Weights of a small transformer language model.
Size: width 384, 12 heads of 32, MLP 1920 tanh GELU.
Architecture: RMSNorm before each block, rotary positions, no biases in attention or MLP, untied embeddings.
Training: a variant of Muon for these matrices, 416M tokens.
MLP neurons of a small language model. Each row is named by its layer, matrix (up: input weights) and neuron, and shows model dimensions 0-95. Each number is 500 + 40 x the weight over its row's rms, rounded and kept within 0 to 999. Numbers have three digits each.
Before each neuron's rows, "fires after" lists the tokens most often just before its 100 highest values on Wikipedia text that the model never trained on.

fires after: "s", "y", "S", " Ka", "os", "um"
L5.up1549:429537534512496494430432516472438555465528531489487542459556470440451553492466514530473552559487471477519477473470479478542526436573530488502496469519476476509479542439506520600444528457397477455503511538527493484476539503503461504505481493569469460516531541553460505533504548551566519474

fires after: " |", ",", "-", "d"
L5.up1875:483483524466495460566486508390498553526408510541456458445534514479550545507482488502526501415466505443431486429525536483474480491453527508474475473530454493558503453469473401543466473512551505503491554473542478537498487454474525516533485432497486570505489429550481495534482537462492472514

fires after: " |", "c", "f", "ed", " "
L2.up168:484475507450563469532507501514521521538407537527494554487497552474514474530463514550492427520553487530544478506561514476514510478474518487546421437523526443485462531571501526497429517512431525475451476465511641422518445505521480489551460517545524533431521499406493542511522526499522485474

fires after: " de", "n", "t", " p", "la"
L2.up504:495505431468472546512549502552492510412547474442482468506478500513477521482482520506464554500431494508513492435469465435556469511528509553512572559448440519531495415501472462528488551543511524471480556480526432492446487480536417523483457520514412511514477381473497507452457478521539510487

fires after: "ve", " Bo", "l", "b", " in", "t"
L2.up932:499531494587562469524572519487539484504576532533535532549514526513487426544561515415541567534440499507469442473469444450542481518499470489509461533514476546521515485468460484533484516494522507493541507524484473518559504487526470558462512459469521434505539515510461528452540509508430500523

fires after: " d", " Sh", "au", "u", "ur"
L2.up1676:472532521411375568451513545459436464462531473483500510578481515554515511563381492435536536533496435559493545562502443454542461532497466548521496496561512539554503405478483456542486512447499459393580510489471512542484508453567551522495434537494439514439526552463532508540520508537489523485

fires after: "o", " A", "n", "N", "er"
L2.up1142:476472515526547524471512513463449457539524425499458551513526457429493504531468528526507561441517475445446549452475547519445506481492498455462464462539444455559503488502568484524511518495554492490459456488522484511482526457491469514513442472464485460476487503466524464487504533529550549490

fires after: " ", " tr", " do"
L2.up1486:473479519552545468534514501523520510474565465530471531527544502559539563558440482520529496550426534503513572475511506523506528549467475443515497494518491538438509448500471556489542519485515494528460445497483434491442451507570468466509509509517538509521491595530493500556482458535495435556

fires after: "ta", "n", "o", "ho", "i", " V"
L5.up550:509500523485504580453494505585485411482533558564533519526552473491494441473510490563470528469447552484513514422503488516540453471573525492570486580509470426501461495524497439491497504478522460460462479530531524524482516515507484485476498535516515469563509529497545487445434433471593508512

fires after: "ur", "ri", " ex", "c", "|", "|---|---|"
L2.up1901:465440509453486466503523497502571568546400473439472525472487484540534495510479501464423451522481528511516581515529454507515516572530569480424493372434555537504513480409522518493486547507471509501530499491526416528525458503453523513451505534494456558526451466511496489430484475478514522521

fires after: "t", "at", " ch", "s", "ri", "it"
L5.up1677:484427502501566541515479446451468528433463480514492479536429532483414538489491557580532433473567464530516530535491540468577460572523509553456485509532463491487447453553439491572504459537504468560502492532499491464481516510469503476378459457477534498462472510503526471484435520499551517478

fires after: "al", " Al", "s", "N", " Mar", "ra"
L5.up353:501423576464456410539529485474442471528514497487531560539486459515452523435422481544527439565509483483504565537473507520467457449496577499530511521471520503493501447574470463493573498510504457498468519469496555509438475545545479503520542501491484601493417521537570479444483530574468560448

fires after: "\n", "n", " is"
L8.up1237:515551487462479482423465481578536544500447436534514491463531480423501530582547530441542504521496443542500569569520509530415522493512535521446492441546531537515523542443481553481516469481477524581543548563435485451491466490503522502476491518567482484587448498507489416533443518489449443438

fires after: " Du", "y", " He", " me", " he", "le"
L2.up1260:567475554502512503458560600468519506492481455537501545508533509467475474471488484427550495596527586504433485545466502464454508520555509481486485516475489494544490463461536489560565558486531460465480486554548532492572484538475476508439585500488449485517522491514497491499564566484550462496

fires after: " pro", "ro", " Pro", "g", "op", " Con"
L5.up854:416514482477501455489530455513549561524510572469516404545479408538456533498527501457508492491522417455513519468468529462433562490505440493551577562525511510472476468493430548491506433513499451512528438531501457527435491528456512471526460507502536524564529538462522542483410480461521541469

fires after: " K", " C", "K", " Ch", "k", "ch"
L5.up1914:422532470499518527475530535425518471466539512526514535514428454519475548452472423453546467511511495532461432503493444474523521544430540448439448513437523504477478496552409449494493462563476459516513472532522529444490547534508487463529431463465499466456591449513521548523409525569575531496

fires after: " in", "st", " In", " at", " for"
L2.up1740:460433477520499471481581513494461519497514541489485498486507528477501447495481562575477431471451550510432542475405461489556485404496480557467472511583506509453490489539487487450507500544454540461543522516536505461473473525588523459529442530512587544518469477504475486453464525482537467463

fires after: "st", "s", "t", " out", " App", "b"
L2.up901:486434453525450417531482466474561488506528521505495512481498561502460440540547455543485481505511497521503504489520510494539532522478537516537414585461444597478499511479406493521510485503543438510471511467529378497493479496541459494568531512448462471436523466458463497465486522502413543481

fires after: " N", "N", "b", "n"
L5.up402:500583546468529465548527462443535481495602522517475553537481483494496460449490501503438597501504484526471476536442468488427476519404579548534492537445478521468494498521539502400480538518499480516539460521483467581480514525498466475512485482520536502487486467479459516505458436553576595552

fires after: "re", "ir", " p", "di", "ent", "tra"
L2.up852:539432508499516518493484461488515554517384497546586478554468492545486528481533493531552417540506439480483573555493497530485550489490498462501531476526546523522530520492501480532416496568494518563481486554469520478485548548427452494492544509539517530474520497485501393480488540587494511465

fires after: "t", "di", "st", "g", "f", "ber"
L2.up139:522558464395470491522499532535492485560547525523532511525474544466444434571464465518499455510461526502471549455479533458515511488506543468435466455476415551493507498476508537406547492535439516467440481530561472487525478514535458524570539489405501470517526530524514488504456496498464475466

fires after: ":", ".", " se", "–", " ", " 2"
L2.up135:475505542486512476478482503537509535443542503473523557531486543513478467515515478477487550430559520597495494488532487503503504419422511554477609520443456519506496547462534476456512452511521452444496492502450505446508488451428506474498405504505487491483592492487491513507508559523503521521

fires after: "e", " Du", "fe", "re", " He", " A"
L5.up890:495503482484483476448505510519437474491499432536479482476410556432499553443520488482418515519571584477540536508480531467541587517511520465480497490518485535472507540433582468461546482479561436470501514477502571567554502461463525533487499534545516481525494512462385491509574474475550478526

fires after: "t", "hi", "ut", " be", "p", "il"
L2.up113:477461547437450512489549512524461436490562573468519492471518524532459465511571456505462466489511510528524466453500494461528461459500482472470496417443466446537515516555407455472566614497519564540443529472479470486472401480491566474508536414489532555515537520536454503441516451538510532412

fires after: " Du", "u", " Hu", " w", "er"
L2.up569:527459475477463483503449614468493477497439463418534520453503448493566542495566550503452549453423533507528480499402509514544502493530587462491535535547539484506480535433501532568439506576477448472451467488547557542448547434467435556458440570543472494542485576504591524571582514514534481507

fires after: " Ch", "ch", "ot", "t", "at", " appear"
L2.up1157:459549458526511510534464519503541542509480539458533572460504496511508517433433522420553413506494490520484433443411490531532534511513522480520467568486392428484464418591383522558459505559499525466493488541477418476485453427510541497506490456430470446465553520443496511504490450520463567502

fires after: "y", " I", " E", " K", " N", "k"
L2.up1432:500537493395475449442552451530450472522516470450548495498475497548459521452527533532537565569514507495543499549421490424481501485459479464517427477528446529564484455476527474505494426461514511473553526509434413454486455538510549476485551543478500505481495430564456471514508491550544445473

fires after: "er", ",", "s", "y", " ", " So"
L2.up360:446488551468503473514481551472413539400518550502510552467531441473558481470488518505514584540515551446554467447495509534516474478438516467534574459556468545419491496472514447500451486535518421495488482498500473514527526471455501563503467543513480568513470546430519450514506532535527518448

fires after: "s", " a", " the"
L2.up1812:490473409566485544525521535485519504548590417474509510512460424501482518484497486505510507456382524541521524439516499496510514472504547526481538569565481525475540545443503458506561556519564477523534534535482472460467510492464509442482536561511539553511511513508486406483564506473454454474

fires after: "er", "or", " as", "mer", "n", " Bra"
L5.up1292:454517473445495614436556481568501486492527469464505524517511513493518453614429572539484527508510468529508476491509471495537519447533456544562471558477482436479475490536534468537522457535501509452486481511517482538512507519419518503532445434412503528589465432442488599550562525532527504500

fires after: ".", "lo", "e", "ri", "i"
L2.up1723:540484516490486468421526493492546518506484499535461519519423407523486502496465541512540459537476564564474509441524461532524529537502463529559532521528460555507453463548526493465453550493563402529552481538498496530475510481500487517505430550472452598399465473451431522501447498584468514475

fires after: "p", "ar", "d", "re", "ra", "al"
L2.up344:526492495465523456482556516480456471515532550541514538479417545430472570543447588539465501503543445527509521564475527464456473490459525507486521468514583494503481471453481551458388416519521493451470539560540472471501494512522483429482522550540493485577489493564577494485456416561473492460

fires after: "t", "s", "n", "ip"
L2.up97:536486504462566508448503462516449499536540549503513465539418507506514498450570539418436461523458463508506503473466397474532517520508469520488479540541497535494455469501554587551523544527452469502540498475446426475443530539599451410475568588464459472503454451460516453462588531518548543506

fires after: " |", "n", "ur", "ter", "it", "y"
L2.up1702:449511516511453447531449472496533491507472538502532521487592534469448506497477520521505571491419590481469527466460504516502469466502595547450537510506489539531545439523449458468519459482439492479479537438471591519546566469498520533551440469491481512462499479479488491502515539506455515539

fires after: " Ch", " Ma", "ch", "ell", "te"
L2.up1098:483514458489446479412530446447517489563594487515532497500462501511477493468553457572505481531437492487504447547493540541490544579488583523440500523424459569485472492488507484504412474539486529499501505518511479414524543471504453521487404438496563495509516471445544513510531522527498468468

fires after: " d", "al", " a", "e", "y", " D"
L8.up1464:474457416435453452515544495530445555471501482446491492485513526471547580526474482452554415467559591489517489461473541502606516500527582457523527545515541566481448485500518543514454530504457478508508475455462388482474496522471467498454459512518493540488516557485443516486562503471453510506

fires after: "n", "s", "or", "l", "d", "z"
L2.up597:405502507544419534514527527551538491547530472523517487534567571493475517466513445567482551505466478516470554483529537508519511471486499487552498532551494505500510473481474488527511523528478515507468568445555417512547548489493554470518445439440437462576461526508496566470495548408548486492

fires after: "ur", "ru", "ig", "vi", "u"
L2.up278:446512503477509497527549493503466532479470499395468560484531481463442492592505496481518599491491487542544518489480451491497531471565500575513512505503449461559499441473411534504494477426498476449506484546542481432506436449536495376532536513501433545512485510428513517526458532510417493456

fires after: "la", " dis", "us", "ke", "ack", "et"
L2.up1395:442502501507480501498528494464485533487468464483521476484435594493480485481501496514520466519469502630557553572457415497488472556500474590475458554519474474460464481532506567473508513509450523459512492491548501529508462574445540443505472520497513510486503519520495476549543467438582456487

fires after: " |", " finish", "ed", " high", " High"
L2.up669:398474524491561454466553523495515516527501553538535576496525562516470521535477540498554507548434440488535470550486494538522462467511552520546473459524473472480512540487508432476494486531461490548444561523498619533567480504519526521528446476473533521498445465563453526522504552483576503519

fires after: "vi", "c", "lo", "cc", "di", "re"
L2.up1573:488524518530548452490460494450413491470594539523510569557605512457529496467526522536471519462555505532551456400496525430495466529527481504509433498493480491480593496527574502593492515555490462461509440513479482509407493541430453510449428597528417517501583459539495408481476512513446527539

fires after: "s", "ten", "ul", "us", "d", "h"
L2.up325:421500446511532507499487563478487451520493523477509523539475522480599489533497496474459473516473471526555481452563555518492514467471540461520524524509482516502495479485511466519414528446566471552449492532490457468434549582534482461530529519534494497515566527486454486535483487526434516444

fires after: "n", " ", " M", "est", " no", "ra"
L8.up530:385571464474505507565561466531538501526455576544562525497497522517485429518559515544442512550549502451438478550560463467550534514502461441444554540489500430503482512507519523531515567454470579544469509507573457472552577574512466512522452439435488468590548464434547502480500530528463591477

fires after: " S", " F", "s", "S", " W", " O"
L5.up1168:513541490500468536569525465579441559497437562495468475476496482448492506511540435537524493485515512470547528566548410573569466475501521489490528523510458466552514515445518519474390579469552493528525446502544479494478506499496516548424497510446488479483457520624514476559524548544580465525

fires after: " He", "e", "ce", "le", "lu"
L2.up1340:505455477438540480506534532578487550522512466600533501524570475468445461474454526483502470446469538460536515550512547493477512497565475513545530457439496495500500538488484496450569499528512507544504474556519482519511518525490461454503520495520476492411532512508433502573443504487540452479

fires after: " ", "o", " do", " po", "a", " g"
L2.up1054:448524478458500500497497501594476481523535503467487510521539542471497469479504594551449478541471520493438533477499525505585540435517515497468532580464469549478522510475457493478474587484467383556539448510458490465490545447578522484493529496466550518469523520498474531461540406527534497506

fires after: " we", "I", "na", " do", "ri", "a"
L2.up694:502541505480494453510573513519453522466534546524520596589542553496476512530536499524506406549528555525533460503465488478577515586525490620517536529548427545516480508437455532487460569519503529509519467524528468464475579481538483469543506542507579541544523569544490519495510437418474558450

fires after: "cu", " me", "fe", "c", " dis", "lo"
L2.up1002:597541478473506489473513512590485459496519471488536538561548530472477503472530504512485556447535451484468536483517550473596418506433542564534438463565487506559549519495499467545456542464468477482517502561565534461502529515443398552499491487543439585462518491506558435416473543469510521522

fires after: "s", "ro", "au", "z", "ic"
L2.up1228:523502461542518510520488479469475541422475506515544556503465535506469480459570538524604519531543594490494534468507466510536491493420536503486548560510455564592476453476489483472425451516461484456474474535547471461505520473470506489552499465472494405564544523510480563472382529574549533540

fires after: " O", " N", "n", "o", "ig", "l"
L5.up986:516480555472444404530508450468518538503552500494496477588514573496476471478496497493426488517530394580556416494479526536388470470450470514514406496468477471458543508551435465428537475570482520486568499468526454526514480475534481478503584503542545457469586424450537429450495437528549486450

fires after: " Car", "ar", "il", "par", "al"
L2.up282:448478449447535480468474405452515460537519545537493460556495482529522544569507542514509472541483456484543530525509493436523553477448463502557498475516469559552537472472469575455485521504487516458456579555430519540448504470548546518449453516515460438445452505515491458486450442586512521491

fires after: "ur", "it", "t", "ri", " st"
L5.up1908:494486456461487607535561434497538528500514554486440535519466551521528482494464432572468547540507524540546516568454417497510482502553473473497511519583519455514508602423489519502552508469501502560442440453560515445579515449406486462583539532501507570446580480498525532475529439444500534499

fires after: " co", "c", "ur", "p", "t", "re"
L5.up1201:491558426521498460394511527579488408439533517529463522484471476450457525487564521494519481471541486510510521482486478501524500528513510515490522476477500589503530536470456485528515478482530564509530532450468501492493498509458475480458428490490508506517531504481461471508502483485548523495

fires after: "°", "ad", "ut", "e", "im"
L5.up1277:543535485470497506510460506535477483466532510532465453496521559495426474446490478518499458513471513442538552516531521456501501500445598533516524474498425486514462471529458526452503417473496517556497546465417561496489496467440452456497447425496504440464525497452531492570448550494489611499

fires after: " ", " No", "ter", "|", " An", " no"
L5.up1849:433525426468488543501497489528537432569565496507521558507490506460526522526511519492479488484545471474493432530489555493447478447487525458534504477502419486567488568531537512566618467518429477573511442486516573420571494570472545540512454479464483495475581474480532489506459500486444589511

fires after: " the", "°", "′", ".", "|"
L8.up773:405478536442591497467537517505503448526481485549493523524505441526557555505464508528491472464495553458651527447458534600437484490526412553552536463430501546490551526541463460474581483517527478469487505537497480548458563476541479465484466505504483491530481524507529454471474499561525504543

fires after: "ri", "lu", "p", "ra", "hi", " ma"
L2.up1674:500452485580472535574559583429462539532543491535487526483540517514481527495516417512479484495517550523445521474546489532496456521577476497508471555485457491538549452489496474477547550441580512516523543545514489524514410482484496527483512465514551533535481461499520512479520440435471529431

fires after: "b", "o", "re", "ro", "d", "p"
L2.up87:519504508508466517483474562447529513494448516499548518477493476578489465458528514515485424560469473437553574523475523494494516496499493421530475592589467507513544504533502532442464524516485494484455523533480545519430414480460431462454496525486456449614521410548439533516438526438537516517

fires after: " ", "gu", " 1"
L5.up1389:539438527492454579472560448458531521458554482482554496544475510451507467494500520497455502527509505544490475478513516540495494585472511473539559486413444540443480586567471552510449479485420493496449497514489535411503559549491459485525472435415557534521585523495489484512517495487457514607

fires after: "ro", "s", "tro", "ten", "ad", " Ro"
L2.up1749:492477533449411464512486543485547420525476512492509483487484531442460483575502491512466461481509563483489557468466534511524486512464459561518518460534459460482420424574461494487475466469459492524538541520490516560442430499495516462426525590441495509573491497531465463552489501466517464468

fires after: "-", "na", " bi", " Co", " Ho"
L2.up1744:494478449437518402527528459470499506483530544436430531521466522491557502459499424518486482483564510510476523510578480497480522510553425537510568552529494506471496509548542481509457520527541512516500531486539548576504517455448432574543486549609492474543502566500408519459553477464537426510

fires after: "et", "amp", "ce", "ke", " Game", "tt"
L2.up23:521483519502458488478457529528514461482454447482516423489421548483483480496494500439525458571524460538514527496442519477542507521532462539494533494495447545513485455552519539536483495489494519555499468565515537447517470561387537538548507433466524521506626528448487467511444542446476525532

fires after: "s", "er", "n", "o", "ph", "ro"
L2.up93:548456481438568508442515468583474479499523518469529420409500476555477506541473437595489556513583451496436474542424579494505514438483426565550521501527528489423523447470415446481527457575527479515509486449506499492497506573448480452497481484432545457555481394520499521453552509481447513511

fires after: "le", " He", " Me", "ine", " office"
L2.up579:481516488520425445526487484490490536532443435512531523565484452487482561470521529485513473568584516529538516473472506523553548459481470511566512527565535483523492475542544546478500474540447457526469470429455554466522549514493425494484435418494535560490637555483493522512512449473483444465

fires after: "ru", " qu", "ip", " g", " bi", " Qu"
L2.up131:462472480504504488531589526494477506561483509520552529447483529482440518599522482515527572517409483572462518516498517479532499588558436494473544545471483474514508638522526541506527498515559542581399401485562467474514518521489474491537475420422506564460475526575537497477515533442573502484

fires after: "p", "l", "re", "le", "s", "iv"
L5.up544:495484486500452462474502513560439392432510498530483532559517552569469593468557484412521542526588455506553490530464540450529481478579519474470432514478488490472519508512495539487547477513528489541465506451555427483515531540487544466443507480460528468488548507464547433463513559420440421440

fires after: "d", "o", "t", " at", " At", "b"
L2.up1762:451499504512438503469489574465510453523550557563579559499487515499542430472570513527473546557456467538525540482506558553519536525513508484554476519507514506444486499543518574541479485483455496541503489562446483506469495503500523518459465550453533498533469488464455500503415528506490515443

fires after: " P", " M", " p", " K", "P", " N"
L5.up1434:565463484568477487512545497514467513500501519434496539476506476566519528419502480615576518491532467438461547439533529476589525565490519425507463517489485524549525476565531486552540522556542444519488483449390447491485526546447544570530563467447534539490483401512464501502466444507463498467

fires after: " ", "e", "ch", "s"
L8.up1069:467419447473521506507495458479470437469508402425475557433468579529530475540489495575449427459555509545511436438454477582557482506426557481515617503548511513506508523499429475536527508547513510564449510502488475489521516468490447511512426468418514456536522532496555546434502484541433479549

fires after: "s", " ", "g", " Z", "S", "z"
L2.up731:459536520548470453520520523450497452525482458539545518490462497523534464505456441565551468474480540526537525541414427477511505509569509449420491492464452507504496503488541515566527594517510516546499522493489506573427541491494488503511540464470502459504488518512535525502511555549555483519

fires after: " |", "00", "%", "50"
L2.up1900:486586569500546500500482562539498543558518496463486481489490513570572478518443459481546499458574511510507513513493463483490472536464477502522446490505540568491501468509434538552487537522412577514486467518495538480461549459540413460516445500513438448561458536488541502489556468552499460497

fires after: " W", "w", "W", " Wa", "ar"
L5.up1459:518468485474523473498513498437494514440466445463528446483481482515511599484437604518548535515455446575506480575431470516447495534557479545515482446492471540563629500480466576531454466495560528467517565461499482476579504524478453531501530462510469529440516499427459507510448451424478526477

fires after: " B", "y", " K", "z", "er", "r"
L5.up108:481494453457416535471528455427425489469528419443463537457503478501585494469505532494467509479554564463523521482504468449583493517452515524487481478467479480465460477467531424472483507504430433515470419544466474498441524494560494510480490492475519502488462515512553532584500557486439472453

fires after: "n", " |", "z", "t", "ta"
L2.up960:523538517484530436473506474410533572495436511514547577436465442482512508543502445575454539539428452432488461602500517489486469478467542556534467491509486528544496501549483492512467518495485471511488551492516558485585423539488529467458455554438467560537475501479481492519491523529552428516

fires after: " w", " ", "s", " f", " W"
L2.up462:443501486520458583498529455469503561512506493497517528510457514483505466553557433501435518473480546512489474467448475483477540543559538471433552554527487455539514470547476426619563543561565535422419438490454471470455528564571523450499428491474446481526523530513567482542463521519449540533

fires after: " assist", "en", " N", "N", "ak", "n"
L5.up927:485531483459469468429503448510460467498523501510452487468506438487498467447447468479477488523449456483510539515512493538508539545516536503474458500511432473510484471520483487413460534430451479488477501455582564501423482476551524587566503446467490471466479468510452482456488534563603546458

fires after: "e", " in", "t", "in", "tro", " re"
L2.up893:566492459463495539502515523511516505478478547515507505493460563516442459444490519491451483506529518484494473556476527510529535557473558568505500501509481516487572539532455430514559486442505554439530520570475573505462452511538508496572498569415504514502543493521529564448536493533609512542

fires after: "\n", " is"
L8.up1517:533492479547527483494544513421478507527433453489482500553522491561472501556498484498519501525420412492550521470540488526509564525513528464495459420597507526478483520500500477495465486593494513501437506487546481495556462533494504551502567482537423532501495547459479424449473475500447477537

fires after: "s", "n", "it", "mp", "ta", "m"
L5.up631:492571487441505491546458514460503543511508474492518505534589492506480454511572478506460541561421475488452459528488448481528536506461520499487484425517499494452583499557553457538472407566488492492470491467481559502573542553470456470518524432527398542529497465476499505496428469507561512500

fires after: "t", " C", "n", "e", "at", " T"
L5.up1653:525510477449412501594482457470494461442437497551519442447486494549491487521486571449510425509530479504513436493474480518543585558509465513511529582480497484483576474511482472476478500499548452450497495562467532596474524456492515422470474500530469426540541498554467491510473457440584481478

fires after: "O", " O", " Bu", " W", " Ra"
L2.up425:489505482524519484504498501541490518438573538543507462469490500496478586570510477532529496518577395477465510513438427541491457425537458526477530566487496450550601545557495439483538553503547407531516485468505538506455524468535491468510495481480512535524434551473561449529504485482562503486

fires after: " |", "ri", " "
L2.up1632:500491463507507549540468476500538540459580477527523563553543507481491577522483469492426478481487548549475524466481450532515503491552519498526593555467524526446491525477500478475524504460548490520449480435522556464490500512471466439487551570508547534524541563486516526519494532551468501531

fires after: " ", " per", "ga", " 19", " (19", " g"
L5.up1779:565439511491549459402505501501556551457487541572512505479462458479443430397439458482585522474502435399524497475505527586499524501475542508509583537592508564522491546507467466511496523549406544533433520479491474482464534563437466507468566453495498495443612508493469553446467493489498523521

fires after: "n", "c", "en", "s", "br", "pen"
L2.up1114:493527558451542515471572481535559432546517503488532497495443541539442496505448493536528523495548503471455537514484480496488465568465500483493497484559541539575556456417498479477499484472507488537465441634461456534509438572527499525513444530518465437527486464521450482465398523535469450533

fires after: "o", "le", "e", "mi", "ho"
L2.up725:492483531534419504497559579498487529422562499419541489557496430507507483454511506456503491465505468596516517562475553447525444476542508518539529488479525552500457482545494499532418554487537480511462519532467509438519485482448450439480495521449492510517594438534448521501382477466608503589

fires after: "s", " gr", "ric", "ic", "ring", " to"
L2.up738:564483470562517492563467506494525405468486531497519572480542445576470543571530474572529518512498552468487503539530444439531476520470547543472531514516478599547417501507463541441481475512468516539392520551481432497525457508566518456474494531441503481499445533529499529396472517497506448586

fires after: "le", " H", " 1", "e", "0", "y"
L2.up293:450543525524428528491431616550516514497504473512557511466505541600527470433471566498475473494545564530455474566537503550570534483534548431484492527512486511513533431486543457505444516473517531550535519490428490419520479479480501538441493484499455580435556516498428495541481475445507509467

fires after: " ex", "|", "p", " Ex", "min", "em"
L2.up450:439536495494584503484523484568431409446441534499527488505449525481456501497460491502562503526503508465505525516507490505564543477509442468542466469409520465499496511439511562500475515526461548548519482455512577512519475512532430446471548473501609504520555484496495482494498442591463453487

fires after: "b", " ma", " Ma", "ra", "M", "n"
L5.up1499:556511518413549467491579474493428467456559451508489496570482524498456492514548453450541433558486540498427532489481427476433483512529491529502516524411470525502525501493515492450530571442493543495549478573486544528469461509521529543502489532511513526520503530470488467519452467474497479474

fires after: " |", "z", "it", " Ra", "vol"
L5.up802:449539478537504436473528495440499555464482533479525530477524497549606458475554533567511559550479506443437552470557497527518559527536498542544494514550466516514551515521421504514493515446508455529475499541548544489500505560466505406525485470462504501406496456540550476431465457400500442456

fires after: "er", " Ar", "men", "S", "s", "n"
L5.up745:514504457572535520511457506437465455497497470478468478528521538511502535558476503555488515475510547458525523554480549507515509553475450520489525526541509482588498500516465512479500452539579482519515491543509519463510529525467536444525473544571496501515437465492551498556506548490572568475

fires after: " St", "e", "and", "ra", "an"
L2.up657:409515486524524503413498463501505463475487401497513538516478494465490530459544515518527481506507418476384551460497495516510509482440541544549567435454535487499537501481542491506460500503476475486526476462433573475512486539508481537588549426466514530469499540480503430550499504440510479559

fires after: "W", "E", "ol", "li", "o", "tri"
L2.up1533:582520505457489540528547456486446502448467460534523546536467448486544488499531535562499463470488503438485510542494551511491551474545463491438408502417484476461559537516496454487490493469518518477449497493493463538472567511512543550484481548482443499517480520506540478426552506502438512518

fires after: "s", " de", " De", "ar", " Mar"
L5.up1260:563479568533496479517529470492470435466514484478473464454451510533493530470497464461515447525484456478509541493492524528520482443551469559483480465486514535483447510514498479548540492484533478480488527538548491513451492505476494549465444460514456444489471517508499520477475467543448502482

fires after: "s", "re", "H", "l", "il", "F"
L5.up471:519473511475491560485458506487540411520510469454495498474489510500476509488549517576464512596497519530482477500509539512481558490432500501518509547479505512476525463508496570532558488623496545535479511470483469456487521547539516451512467529489513504534428487460457497464534527468486438463

fires after: "al", "en", "n", "s", "art", "ab"
L2.up362:533518536461549560547514484507553515517546485483533482468448530472519536482582504506513530498514438508480502532556508484463502493552532509495520502446558537516456492493457527608566491517386451490501530489527463468569492527489571446564575528478571544549461455501563473441479590516451489469

fires after: " ", " re", " pro", " a", "ro", " ("
L5.up1374:495468528514455511485507543539493452537539462480521539491448516498503442527451541528487461456457510519482500499512553520527517520459521488554524594510501510506547539500571579484451494489416484449441528469524538545536530524519497362513504498566542470556552552513503546437534535551447454524